python train.py --positions="learned" --extras=["capped logits"] --init="normal" --optimizer="muon_variant" --lr_head=0.00805 --warmup_steps=200 --schedule="wsd"
MLP neurons of a small language model. Each row is named by its layer, matrix (down: output weights) and neuron, and shows model dimensions 48-303. Each number is 128 + 32 x the weight over its row's rms, rounded and kept within 0 to 255. Numbers have three digits each.
After each neuron's rows, "fires before" lists the tokens most often just after its 100 highest values on Wikipedia text that the model never trained on. A number after a token or word is its count.

L5.down1283:135118214116102073159147176140185124124087149107115173086121135163113122176088039105170086130152113131114086104133092129142099139118133109141107126126087110100180143142171110153107127132101166158083177083155082132134160137151112092100188200110129143167138156114167091129112167095139127145134122096119136107074131087080106110043135058186160144066054096175073100132125104100120071117124127109192125121122120199154105144130141110156092138162101103165165123127142194156171102097146120100123151129146160074156133136151122141158133191153140125100175086094099143171101091139144133085114086148062088083153168100149084172174072169151137098199110113140104150106192133112151084129135106096117154121128128086129164129104176091099102125095095171175146076091132082189142148147137157
fires before: "\n" 62

L9.down382:102103143132101097142158135083135120124096144042140143150151087084093158161171148138104069115082142137245080167137112129132163104161158112107097182129098102113094164124116125114125110125116117120153094091116123115113078111105146212175129101067156103100131140126131095082125188108125134135109161144144142132177103164141131157153122141170126099114160160231115168136174152148068172089110178151155121121205115012105150111093059157132137129120131116085131125117047128127154147123108160092137119131069136116096154152181211087095159158112118156156122187133130130137156112146126119076133080093082165180128104150088143140063163083130082114110153058125156198083145133121152084122070187124167136128170192077150132136153100156106177164146081188176159091172155133147171172157115102
fires before: "\n" 91

L9.down181:083142127157135148138077200138097120135120186108149114118133099102121111115150179115171090120107130108065142118098119142113116170096171135036150134168112116170115076096197101037088102121138156094102154119118076129103097112180109149093110151100185184140105192090133103182116108126148115119119112124132125214255112098176098173141133176154137118152145145153113097141145080114070082032107126151112108129107113156152156136062125157157130081085120092127128100063073159072090108102089091172109144126130153127111090108142137136083127158106109139098157120133107124140120136076120107091111108151082130078204106203155094134171097120155119083136084130099066150105129079076115196099112092162096150197122098114121118137146128147155118153203105099129152124097106136144135083074128101
fires before: "\n" 54, " The" 6, " He" 5

L4.down381:131119122127141167148084157107087131097169106180092113181104087142064102148143145136182122146113071119132037141079129108148125179106112117120130142172166098092096076131159117118103137149139109087142178147115165137203102096178087134122068155093132102133044190121125101137111177115109162093153164108080126103146089070155133125117145152098142176144094144164111148107168140135082114114103109183147148074121111153077143040111122154146120086108141133144091177047102099161122110189105142142139122158123175086114056163164114130112142165151121088059093080176163128103179135084132074116127116125131153152134181156152109160181088140091152108118068103117143095129070126117128196157126097124122143089114164134113152109118145142145176162180115198194173100110125086133059104095169119
fires before: "\n" 41, "-" 10, "The" 5, "In" 4, "M" 4

L4.down1293:104133216132136077131160126193211154162085115049158161118118199119150133195159119122101136123136093113189177120143103182117102132138158187085158040118146116135108129154128127023121165163116103111103155093127125109084138125180081154137132189103107143070153094140115072190117126095160107080148127145115145153102112080141185086064112121112111123094132141153069110150133117082146136170059066113095109137137129159164126107164135105130123180179156139154105164125090118105121109103140087103143119144131137168119138169097166118154127084117141125094111114076131194156133120099084094158090085118067102108153198121123054154174120135171057196089154114175095151115138110134106122085099103126123041145128126107139148118139170116103102117140145133150150133170154125148154107110128094
fires before: "\n" 74

L9.down783:138114074137161075111094158160160153149185122141103159162127145140115149138132174222177116172129103089161106156114102160149175095053062166125116120125090086100140093145099165128116090182121163069146155135071119191149125164110110185134131153121145139161149155121189169162130106113124095129173153125153144124142123153144148091115150088131057122103080087156068150119091102117109106074083221160112087095118133124167120206136113140129151058161204141095125187129150155099150175174124122113126117048105131109101128099087083133127122187130130119118144125162110139130203128168119132084100099099140080127079188142098074126133138124189116124143090137168149115140127106153095114084158131107125131093141117073162165167054103148160123150176115162233146111136112078139114097166123121
fires before: " to" 77, " with" 4

L5.down273:085109208102102085170132194140118145092188072154163152129142155053115130157143064172117110142113059127165106100143095204118112164116204127073124159122116100104099126141091148112064117120138118117123140096097136110118078100161091137168127160126147134122124147128136216125120131094104156142135112079137114143141150131143116124113052156190144131180106162089134120138097160128135105167127121142166107088135139067164130174096027128161121136161104103136075190072092148151116157174140134149170124173097114119126128119175146151090186088110178150050133101103164166114177112125124174161121153140080129130130142121114192158192096115056085115101140174103139165140162116168169102127098161130145167091102197123185101116180108131068164141193136163152158081108140160138118112150119094
fires before: "\n" 69, " |" 8, "ese" 4

L9.down732:171113093116121172089128114114111032134096116139104121109065096149158104118160164135097114113092154141143130096140078098139094123141074146141029138132180117131151111145106124188120116100058125109108171129182140139171115115113190137082160033195100154118121159140089188131126126104119145110130116153172144128141185115131134156130152119153166096139113146132159162145103184112171118160140137117082121160155163152134116106069133145147125096112112121093099184147096098106119085187105117147124119100134112135134133119150137174103156162135111160135080147137115183103140099103138226133163119137162112097126128153120138138117085103079062094120146126124094106126147134104141077148118196159117065179115103043123066132123167120169091158147108137113100155109154182128149153144118147
fires before: " the" 28, " a" 23

L4.down116:144145173097107093071184090093144143186119092189056089112084150096023143141083152213165156129122177183160063137132138163131161110081156137130128147164192107165105123153085152137161151103127164141148111085092107149123087089172099090148081143111147133187136216097148120110143117131138090133093170124117123178175100146135068122115125140114113160109097088142118106075149164120129132140132120176132108126126132139115135143184132118126154155179059060105125131121097107145114068143088111193156134118121146110086125166094133141136121147173099149121166114155131105124190082108114159146149082122095097119137178114154034098192102065166131051147169094143141133125074113094092098149078125104200151123153149129121130181128121132067136125138149141161110077118152160100133097122050092
fires before: "|" 51, "\n" 10

L7.down1237:138105134156096115120109060176115107194152154079142154134154154115155069082148093120147150163206156153093133152093205135171146131100152136199135110157131147131098157104168105153181125100122117161132164110115121093129106168134171108154168138126144150141107181136136077121094157075057091147122132132131139138085056144187177119036129100152167068166082102210126128131102172146171063165145147146081116093106152130128143177133194089132115106112137104111129093059125185170158145131073171134146078079147174140152096115116101163104103092102107110153150068166104155161064107156104122118080129169118148158084092163134057153160155113136116159116155088162110135173109061116106124148137123157115105122075126161158136078081120127139135097130088117065149150135120192134192116135113159
fires before: "|" 60, "\n" 8, "|---|---|---|---|---|" 6, "|---|---|---|---|---|---|" 6, "Re" 4

L5.down78:110155094127085161182142138111145141199157043124135096111150095157117143126131095109138146204159103070126126172106127148123181174170117159155153161105129032176092186131196116127104127140103147103079089083125176114156126139100125080140118090113109158102220110111076112112119169132128092081059088149191145109119050116134116104110160156149126151157124129149131099168121127148152091131132133136146138104106177131139140101129162164154172085099111111178058186123118136156113125148143109183115134201107125088122187132118117178069133108165168116142140124101187116163193103109134156110168073185107144122056129151154109148142065122117090080105074145129128136117096137052111163166184156126106148121122105114105074099147141136098108132131097146133179126098076112132141102175115136
fires before: "\n" 46, "iv" 5, "me" 4, "le" 4

L5.down1374:102133140112105099085105088169138059135120174135147154099140157067092131156105096155075083168120093107159074114088110185203076135068111150079127078108147142096090136125194160078156142108155159158144158187102145131158149135091129131117120152152141119151142122146151142141131089127142134119158146172144142156159070081207126056129101130187107108133172129053146171127145109181138094101106114099122166075173100174163161152096147145152181148120143113173086126132119082177178188139108114190171143099049139125122122133102103127108111185102118105121077126104107106121144124087141184112132094103091130091142129074163134105150083127088129141166182135154143184166135103101153076054097123106197071086149147069099096111075140107122110121195128114147090143119137153132110142142135112
fires before: "\n" 71, " the" 5

L9.down228:120110121156124112120167082105137131152144095101055163153135159105093119120062131059091109145216209112137099103139144130080178114146120044092101077129121106155156153085162162210119112126140142119150159116128201131080033076077113097128162101123071121108129137114108132108152198156117098110161078170124075126170150108172134095112146130131105145156149104113093101106102079117129136095140198110140161163182140177127085107114148100096132132100164105105171126108122131148151092111146162193151148103137135123154097112168124168133062096121141126083150159164142111144169034098148122130156096123118170169145185154074091099110177119133114111157105142178149130125144074104138172130165198076138095085148099100133105145143192138128154115209145112154136170103115143099163160100119118
fires before: "|" 94, "\n" 4

L7.down1169:138131151068105096127133163145155097164183154133156139149060067121079135107169123144151112108155172158092162138146156125090083112144131124114134138122134078176076113220123191174089132110132137179127128125182079156179186105141155142142139130142117112074102112057174124086157162046102075156095178102169154151114129146105123148116091107149132111170158144109119144216165117080117132071096127129139133167063136177073145173116140149148112121189119077145138160171094147131174130144143131160166204142168143076091114138136109143051151094107202141161100120128183094090129124125113133112137151092141148150169119153122094123106128129205060186138107160140165158179113104043119161097085121154090092145161172156190114133123162142131150136203086201106085146140117127118176133127139106
fires before: " |" 65, " the" 6

L7.down875:083219116130083184074084144124098098128049110157108154109139085125090148136148101135185149092100161143056159155137109173124107141134127159142098086106071114132092162192139098137185114134154100115106130149110131095138150034115123104089149148129135105175129088171160120119137118115120110064104137127114148150118099183140090128124107153123117155100115137080099121126109113118148132092046123110123121185205119133115100092093172093117174159144122139130120078124127135151166179116123180172138135087160142113085083145152127135086126111182164159116174138089154125225176140161129107064126164135155183091085134188111092093129093143123163099117039151147160080159109146097129162190180110170082130139046113073142101167107156101193204117142133144124121122146177094154149099153162117
fires before: "\n" 45, " |" 27, " —" 4

L9.down669:164110119162129108108136133151101131154146160169140082133089087141152172132126114196168102098121097184162106121101096079160125126069149146110096094159178118162084099127117123152111120141113121107173129064142178129100154134137168135178171108142088104241122130095133143124099176062116129105088128125117119077094106135138122161124089106159149127206122121099119125129143134175142084099154163161094143157141113142124108136131148094121123091087071144123169120110105115092156105089159112111153121125170080134183185139179190178113122188200122179096200110167156101167159095103153103155081110169115124106092154085136142138094164180156171077064133116148142132147173103152203179136103134154128148128177155127142169154078115103086150166088094176109132131113074107115103113100102137
fires before: "\n" 46, " first" 5, " \"" 4

L4.down400:114193097133154148194129171125138117107131159121168077119140159098105138141145129124094062109145075112078166103109110134133152139069167142082097118193140095157118096144204095114110093142078116086106137115157081124126058113121110122115121137182122139076102148122097164131131136146162138155146114119096098152145108081084161122065143159128153106185118132152152107096129096126069126087130126140144167043137175097142079134127111165112130136114080134122150153083055153157130120124149081107099162156157120154135158098130140100085153108104122080120114140130136118162125087072097104179118134123109176139180127125193127123177080100141132091140151077144192069169167160127176137093149095159091132123088136049073137159122145163168091134178133132083125086145178150115123100105135146
fires before: "\n" 32, " It" 11, " The" 9

L9.down1486:143166109145131148092121115108077114116128090106106057115116127147106120141147200119120144099168104170119179095151135136148144101131083135181142147190081152105121149082144127103099116145137174158105138154151154117140152126128121139123154141124111112114094080090144136138105137132136080151188113172162079129152098174087120171176051194109062123098133076113152177110106017124103089046103174168091185110128124063119173140133058125102138130146139170131184145154139140137100095101117125185111103069144117097121120073144090177120100158080105135062108153129185202214167110148157172143123107140175140163097191133143154158159090134045112100141146069170092151083144107145127167098122166081128157070169133114166111100095102090167097123147108096111130090074147120131181140159104092
fires before: " as" 27, " in" 12, " to" 11, " at" 5, " by" 4

L5.down628:147138092150162146095084154083062133117158106117088080114175167160100153142086127115126038086158121175103146113127130140157117179074144118065136123126167085077068076154196131046089109141127105133103165072104121076065119134093145099108112127126129181143057187082135087183132148161134129114126122159102130137185093055093175090152162149124139074112130168161111086124148101091112132054137091148152192139149135176151143147100138158107130105062130153155102158101093124108132184125063071094128111102124114145103113141148160096129140127132103097132140133154113103104085181139219098109051138087156138150131156146149119184156132113120154100139102093088138140174132117098150145122135130158167154122133163151117127172166151174141113178115112120068162104152112116122128069076133078
fires before: "\n" 53, "The" 6

L5.down1156:105140131159160087129178150119125096112170142097131167133089142074095131128123121140133139124130130066125169207154125155113101129170152137073095226141125102146095124136132155097118172151172119150159167122092134111102116114117076087125201138116178132070105123122129055142136079105126095137137131164083127166107130170082132094145200102156127161120138126071132083120146142129083154147132123113122117099150100121182168120080122152175112159117138130152132132160144095081156105074144139117202106071212171133075124136109137111082127084102172141107177094140133126113172109074106129120121102057182121132134081141152128053129134141154093112108153109075139116130109081144119109036083085153089175079090163059206079169122092069110169130112141162161118081131178140170148139126117123
fires before: "\n" 42, "ruary" 4, "at" 4

L5.down1265:112084172114115216189089152135176094133147144086115103138131136179071151138090185169069102082141163143083110141114130099195135167129162215135156124109112166151113111097133079172118158128118085134157138076151117099137130161185099123149118205062106148148135104130171143150154120137131117133150152120117138114255144064130159067180144096117133124120150127085118104117125123150106089027171122121171225134147095146150132070135161196081158152123129149133129150103134162142128137140103089096108119146138113131110092175091096138154171160129135097064142126137144142147150177131108124133100165139199131137165080122134149137156124170154121130122147107109094089102141095153115116097157138125115158148130119162143101100108128140170145159133174056130116151178106095152107160108168118
fires before: "\n" 39, " He" 12, " The" 9, " She" 5, " In" 4, " It" 4

L9.down678:161130176090078098122182081103068122130144131085123079120115125129117126142179064129076169161101157084144078113094196167105151133115115133157122119197088112151092146119127155201147126088162151135127156104129138141101170148108149090087133178122139163118092143149104118169097130148130091155118069097103093094138133171095126152103191187153114125113135102104113141087136124096105114083157142206164129109098142135165212131115144044170071137150186161079114137113062160092128098092107093114152103061112160069156092142173126167155134165112125146163115091084138132110111147143153155123177184084160079129137149146124113128183168100125146139120155063094127141123151055111158139082171116090123114119122195175096040159204082174152161173143117133114122079132132141066118101153108117
fires before: "\n" 26, "," 10, " and" 7, "." 7, " in" 5, " who" 5

L4.down1445:142057156087160111139123121129124095158079085111041115121147179100128114087115104144129075148165095155150111129112099115121127130057121133097081178125095150092147114127127130111106122103142155159129103113119158153168142147170131106112118092101137091171123121134154124117071070145155161135125190079157088188065124061154162146087071143094149181161091101095142111190132098166116085146185110139109182129161108116168136090128144130110186115084097105121172134080098098110054157156116141097123113126119053092190093144126098183153166094053142123131106102115095123098142096104166100157110100104160122142133184111104163101177111165051059174144157112125119113143087140172139071073107100123106165164195120128166107053124121125128191166148193136119159120206137129123149089156172136
fires before: "\n" 34, "|" 6, "-" 5, "In" 5, "The" 4

L5.down381:127170152077079086116142104105152135146111113107115083150163133205153107108185157188165121112116090144144142136139163132112151134095120110079140083125062081186161177148145071141114126101130129152127107044156162093113141187108093128158124123137183117162173107116112106092117114109112059115131122087108107114082112061144128119066176201191074103110162102148077157146155089138099142094100116130151079107146123072170162089158133112105150097153127130159083129131092136083083102155182158142140149093153104130167142140152161093112133192096136086126135174115093180148125113173120095130144116148076160159141139098110145184110123114136148166116137148119125099135103133051174065151166175142129172130097140122111043075192146132091146137093103128116089108109117217100141090187181070
fires before: "\n" 58, " to" 9, " in" 4

L4.down1191:124183128147054141142135170131164153102140142144164190144190195111206100119111168109120099079110136088081095144080122162183183100173168112102083195156089156139115116150162133080062130146100063113100098078163152142110069157156077155180145113149160156123122154128108142137121131169206099112128172141150134093147114112156131088164158108147132143102152111156079131105076120110159165140107071125109149095126178116122141080118148148181096168128127180111076166114112124138070147133084094177151180139155123127096132085154142179116144086152131121138161125103106142122152161113160151127103171082100147190148148138119131130033067129077196129062106091160154122106136111040085161141166094151106133144141107081122123117151173185103124116145121133145097095053187085135105116106088112
fires before: "\n" 51, " the" 5

L7.down588:169146161093143085105106098116067135137129122107088118129050158086116163110115131154163154195110138108104138104120166154139092103097128166143126126162089144102158128128110148164186121153139116154086144118118168140151164117126049118125134178119120121082092065151138151145117114187100112118163115111137078224138120142144104133125115168093092155144129073073105120132107112147100105073130057161097128099178166109111190095113053112079154112131147137163115174170099085142135143111074160081136117129135080151143162147119090174153071227132090139168132130163071116176113165167124113145170172127116125112109128144134127137162144085080160118193178081179176128085133147098113097097122166055145119127145096129133081142114143057123134134127156159131113079109071138067143123153137097
fires before: " by" 33, " as" 14, " to" 14, " in" 10, " with" 4

L9.down748:119095069142117101180148069097119174105120079201139156100142122143168161161101180150178132076076052137174117089171128129148135115135126149121113107121150110045142105077151180079176123115129099138179158141154086063130170130124108090088173142151132189177124201100128117120117204114141128078146101164118159122156140153119159179104065086118116110106097096125141104115107133163111136076082059188118054132145160114102117102105086148074184176085083091147140061130131085111122105090142159150138171127145221164104079137124192120111147129147138071150133172142121104126085136159122145134139161183125159154136166139131186122169140142118165129132124112088125114083068127119169157125168118158048188119127109193116112182139113122126060146132118168165134105116134118143120159107139132
fires before: " |" 50, "\n" 9, " the" 7

L5.down952:134122137193092143094087149156165128082108114122167131161067116163122134111151127192150121116124065102150103099123132119155111082117114151120148127121094146079118121137128147133116079126166098172131114133145069164144077142124102147140098120178160051086107188112112125095071155152115108128141075073095124141114133123124137143133148106146121106156111148103127089143152093083126120093118137150138166183128131130151188143116083118167153152071148114170128117082054102123125087099110178110154166140181162105151168147107151109078104160110186141131155164093155075152175112115074042190089149124083226125167107114128110101128115092115209116178078105146132118156114111221159102080163083150182098070127133103175139089131153095137180144155194123198172098106123164180131124064132106
fires before: "\n" 25, " |" 23, "|" 5, " be" 4, " —" 4

L9.down150:112103076146174123059135099155149171092109128109133118135163100146141139122110075131170146164131145139140144124167173107139179169126064119144054082115110096114105193131146129160181100097156144122131110171105156122151077094125162074121162136106135083136130151105084135178120144140144101128091085127206098112144109153150110090116131137131068115198160160192164135082048200156161127073112152148093122143140117177114133105107083111116142139086085072127128166105170077131081133097096118170128117158145134109134127117149159123117106143156133117095115118101124052135163102128118147125187115132142153172122140132126102141105090126151072120157134131081113143183062145130176108195099150075129113107166212081155143111114099141113171160159163161110222102176041131158153084101160122
fires before: "\n" 88, "|" 12

L4.down815:109149090101098050106174098126150121143151082124106148148145120130125100074155129140149132168144101119121088177066126129138146150174137128119082160155123086207128084196087103110108138201120103060127114120158101088167084141069058090134138110103033189126087103133131117061129140137123140100126110134134154086048118192153172085097087209172149148129103138169118140130091122116136129166174136181090131095136125106099128134108145149133123092125122114087187125110144116123069122103136096102124138123139169127169138095143179115162119168190146115104154088130123120166169090161099155108155130178093154176120192097128116140113067133094132097083107146124110148132086113125132113128161116137111146124136096094126159096147121131168166150175212131139133131096143085132129034162159104
fires before: " |" 25, " —" 21, "\n" 9, " " 9, " 0" 9

L7.down538:109119092098107112131080093058178095116174119151107150120168101126161148097083112075162164103101176078164150060165116146150106099142177132097116148115117111154132172146157100153102199143150124131104144088116158093158175117108136131086128142067188097090156115156091152159119119122075114091201113153132094074086158109184109037141095087082150121141100135118141074134139142104108144153101125148130102096129118141117110122123106116138143118098117129137091204127173160052125105145144102119101091155116089126051095170181137079137129149099152161072134096102135096100108164123121168161151103111033145139246118104152096119141088141160162161048126119171120134152130135104118102161118110113075135137217126157115102096138167095112159085083121119176131082158140099164102139083154108
fires before: "\n" 99

L4.down61:111120083153112173145115133072199076142097049118120140116141160117101110144110164146058105093104154106170165144180134134143157138148127141120124164097133048153098115125150105180139112110136130171102086095116139165118105108120118115098144147080113130122156165121140159145095104120178121114137126148217112128181119118165070064115108158100100079149102083147193081117130158077197103109078145124190152067117132173094116125149139149105143105107080085113086140110080122141128131142105096133131122134096176135122097230163102130147097174120160085091133155169179138017148132117179121095129142157097105149142182126109061120116118186096112127101164057177143111183177170148119120174101153065121147109175186125115166172193130209146097136144148151099127132147097162138130099119060124
fires before: "\n" 76, "-" 19

L9.down1530:135091083096108116077137124134127086144123076143143174169196159130110141138110124180149174146149102175142134150133189085154089149136125160137129130129143106096093106135130165128087121133074205139113118172115103114155098051156062112103153170130164146144071149125122144125122176103095126144146144140064083138005076114168085144120144105138139153168048084141119130114102110079092127062120150084148111087175142114155146144134100076081102194087167069104168154132106083093129134128094111163109135138165167098097085108190148158120069109068143132188163135101119133073142112126134144073198157110097150170110074158109061159120127135112137134165131096150087127118149085104130132134090180129111096098098144171116107072166184202156107194112096142155111137123148094112107120148177124
fires before: " |" 67, "\n" 7, " of" 6, " to" 4

L5.down1089:120117126163109144114118091131153155119150130104105076115072113097120145055092096140100171128130076116123130153176106152129124131112138121076090120159089138181161132093086122091149149154100146156114156155098110109079120131099073082071167159133132106192110118107082170138116091142093118089168085205131086145101105109137143127099134069120138075097149138180110137103086114107160133128124102118131159140175144145164148146178139156091149131169180122083091128134107094141153105184089101109173102088130230087193087128154148156126176130179120160097132152149119159092143127118169117080185120193142144155095126093130102143092165177155137112150111116131040138239095116087090140123148181083131170097068130098143149046189167118157107115137105153132100098136073147091152081080168161
fires before: "\n" 81

L9.down455:116104115091148138110144089157114127114142116129129100085106147066156088143097125118150145085126182128164136103078162152091092132169132151134105127140112177103138155152053158106142132136101156080104169165098083098114069104155128175173115151117106111111150121105152146154091095129136094146119131144158127111117089185045114028155141116202192100140064160122165156128086133210122107080147126126136135082082128196128116112057184103162137110136113134164156102121118116101160126144135124148068061121104105099083070210121150117123148140127103140127151111113179144136133129100121046123095117153150101109175083147103044174146117110144103122124112145125043121144110078107140104102111161174087158084148136121096111131131115119184166142180048159186105136168151117144150104166091110
fires before: " |" 52, "\n" 11, " of" 7, "==" 4

L4.down1152:134140144194140124147130177125159161117152124159184099172121167158172148105108145143146147130123110143164153140148167212126085178136171141103111112138138117085097108089165138125143090130064122164113111124103148158105117157086112158165159126108090057131200176102180103113064088178138071087142068130121093140135133094083131088141152100098107102079130156162084129068133112126069116224131139151142086107134145100100154194051158103121112090124115170089088130128089145093108169121098093093149112097101121117128124154115088151127152200215158156134173134150118127120125180110099120120157095109193120093129147130136129146156148111145127131176070134130136081139048161106086201126140124153143126105163137132183111124146167171129140175167094175157161096188131099132143133133170149
fires before: " |" 28, "\n" 25, " the" 8

L5.down265:103186154108143119116091158129076153124115081096084135151127062118108127119150109165145133116104137128063178110125187050089090090144149103099140188141155081180144117174141180124172155087182157116099113117121163115085166115093121156136162140180149129076136144143100094131159165202160091065164098120115121157096124139117121060158177141135182104131153218130181136158132144092147092120089153177157126139156189108072138154089095099147153141084144183125129146128125106177073116147196078117122089185093096127081050142082143157100055146122153108097108132085207115109138120114143149148133133156144131178115150107150127081116091108127126145162112110190122123104188132058085088115126129105095164118151122109150139125120131169166126106105112175116173141186061061126115087112104088
fires before: "\n" 23, " |" 23, " Apps" 13, " and" 6, "/" 5

L4.down1171:116185213111115122084111086134183110125115082152176118092126151131111134174098119089163139093095102199104112180149120093101137094120133121146109173144158164110141132170122102054096061059027148124132103167141106153051138191132126132149122147152118123157176146100108110137098123106114131112134106145123100157157124149156074063214147105141142191120098127112110111088118132049184163116137175095172110088118105159156143125104136169151104141110110144064106176105124164141188142198124146108131157094088144093145171111138103146127072063135134140163149113129188213121156124112114077126161125132085155061154140109073149180195135216150200119143150111186130102149117176172110139132166107143099129116148136103113138142149136094086124107118129122122161141092117130092122153149138148
fires before: "\n" 55, "ley" 9, " of" 4, " the" 4

L7.down359:114120156102237108113079117097096136142137179135134189092098135060147148158121162120066089110152080124115146110123089143078172134160088104142167112135084160150104076067133097114112105133139146109121130111107144084113114184088091163088125154159175122090151162099182058082164117134096143151136133136098156139056131164148071103127147128082140103167102158130076142083123124121145136139195080159176130123141157087137109116148135088186162083091158143156097148066134173134177112142136141154136118144080134137190113136188135105108087097093087107127173141124113127159184117141088078145120142134150128087155157168140102104121113108186134166157058165129127086169153084103100136089114095201118093162109095140171155139070113210124107106159117106101098119108137199100129132139063096
fires before: " |" 55, " 2" 4, "\n" 4, "|" 4

L7.down566:108110101103136156119162186131131120143122120128125069119181160137075176167133132135172149140152210103116116124126116152125158133113130108077169138087093123179070176147122114141141092152136137077105133077141142130172130082123176135126122123087155122144124158143154137158137134112145080142133172091108072182130168187133066121112142111153110124141181085125148093119133132102116123060139152134157081129144117125166173150138118176115156118143073077159137120072140107112134121085062121179159220184094180083180144162109132163101133130099138108106137154198125141140108174130178088119135133134090126079153193140111118130194103131236114086134129109103167104166158082109081130122143142151093109083128171131140139189154127115138121153112125090109158106120129175103094109113127043
fires before: "\n" 56, "-" 17, "|" 11, " |" 4

L9.down861:119110157135125096155163134138163089165126126046107152135114157106098148134183119157125064162150153148106150133139094135126087104085095100072163179132071125126185141165148145104122110096096105112218090089133099122185123079175136201188112152148114138125158099142101179170118158181119097075138103151055161160154123146098114145139094144125084144167121132138157190093149065073064114114147176118153088136165154070073146138123089121176114091135148075104066129145015135111156075121132163159160115055146139078136102120116107117085109103090186180120186151139135124102164103140150107110099128149105163163085109087057149126194109104151147114117170128087156123099187131070093125131156170063178138074138106147134107117147222146111100169110125118078127084134154186163104139131148089
fires before: " by" 18, "." 12, " to" 9, " in" 6, "," 6

L5.down1170:200094130169175080094134137102141141196105092103163148173136109139124091146083133144111114097109135166164124134072123144183115112127116112103110151132124104188160161121181136118132103133142116113155133095128101148145162126091141152165141154132162110152132117125142081172127124149089116218111123147164175111136097109138141048155197119178112125079156092121122132136147097148152170094151117181156063117170125104168129101164107157148137115159094127197105151149091082109163115138094180134121141153114169086140138106099093167134166162103133120150120148073105110047157132166162153156125094127025129202148147130085141093166139137107151142097114096109154113000182099071091102063145171037144176134153135113143133073145119170117168145131082141182106117086148078150069099193076126
fires before: " |" 30, "\n" 9, " –" 6, ";" 6, ")," 4, "–200" 4

L9.down1435:155089110152111150111096140083150192165204142145185125148087133105168122102147159182134099099157191124135106092084140134130110062103149170158115137167149149083131114110149149171150061083080116106130174132076188074092122082111133156130125168127182105138167122136119162141109112097088121121135146110106165130169136149071125108121076137147107055152119174170104124052131182160104146056096141136141123099084133133123139154136119189147072060105096117132141124147130115109162110110089154123111126142118101154126105160130100125125114107122138124124217168148101078095119137116133159131171133117095150133071155179160125163140059139114146172122150086149103084153131108104138148144148134094196064137110193149176096158165079161174143166142140117136105156082115113132125075084144062
fires before: "\n" 90

L9.down395:140085134097117085151112170155190135124087055106160121074123180165119180121137099145131129156074119124131121097149127153154114140034080123116102168098139209094053131130118200103148132090082121159135144196092155192148171073167130156178114150118126158100142106084171171095124026126135095166103126148082152110108118148167139074069081141149104116125108105162157153093143126139184130117153150118173139098185130179133123169165130156175100128108139102149116130080149098174168105131101160147129169115131140091085160146156130147101101065151084157102158177130071093067149114100164169152149115165123151123113153090083151159102109135098125090147106107118134143076092098099091169117124108096147105118106165107148172109108189150122158144084153115092096145178115089104150179179149096
fires before: "\n" 82

L9.down1209:098097106102084127104084119136098121122095119141149100146058204133158124078118123003105117129130140116138173096158124217111135152092094159147082110087115109153150176135098174162131166157176140071127131096083095086135145091104112124147200055118118096142113126144133069095155140096105136117111141135107074133148111155147127128125107073123130091128147148195136153115186168138098122131170074157162077105118151138139107097159039091120131137168179072045133183111162087144171119145178155127102135090096162098162123157135108170131088148098193154137130120073167104105103109153130111112143102103106144102090123081117133105148093178157116130119111156197131207150100114085146093119121130156133098153153117180143082107090152125143157145198162128131144087118089094132111087072119137
fires before: "ed" 23, "\n" 22, "ing" 10, " |" 5, "es." 4

L4.down107:155109181126102107121128079180139105128149115159139139102217090142183131148110086136069152161076142121126088110161103030085131114099140211170135113105075122133132106110079137126105100106162113114118127153109117147153151169160114166076100170141101143142107161044134104137109140104162125126133176113120064114089124115099134093127135153101158105171117154146134146099143142093140169124159062090131142146164130180107127167136133154108214096131073175121102132114105094151090122151096132136098093130143130138134077114162170132101100165175152143099079096130093175126148123114088117122116118191135145037170058066073102083181160177085147090162189147118128144115096125172138149138112120070123109110144109118155112133147116139073158144066140125127140116194136101145124167159143108
fires before: "\n" 59

L7.down365:109117126124106142120099083075171101181154123099079092138125158159149114130164118095120147120165154050151080136089137101149174167101114095149100140108163140152121166159113063107153133130090119107157136170159137124146095087187121037109167162100099145187142142161129139149079162160084113168152127126183147149140159172119096078161113141131176145072128059131099130104090105121129131103124148187183203097142068180166110119183173173085133138148144128120147104077153062062084160128038111142160070144156134184157115181151100106103164108121079164092176097126116085073124146154146147116133084138146134123164104119127129181169131128133105089124109135088088111165120127111145102202119134115110143153145073123110139162138136108150116159115131105130143173144081128103139137094109120
fires before: "\n" 58, "-" 9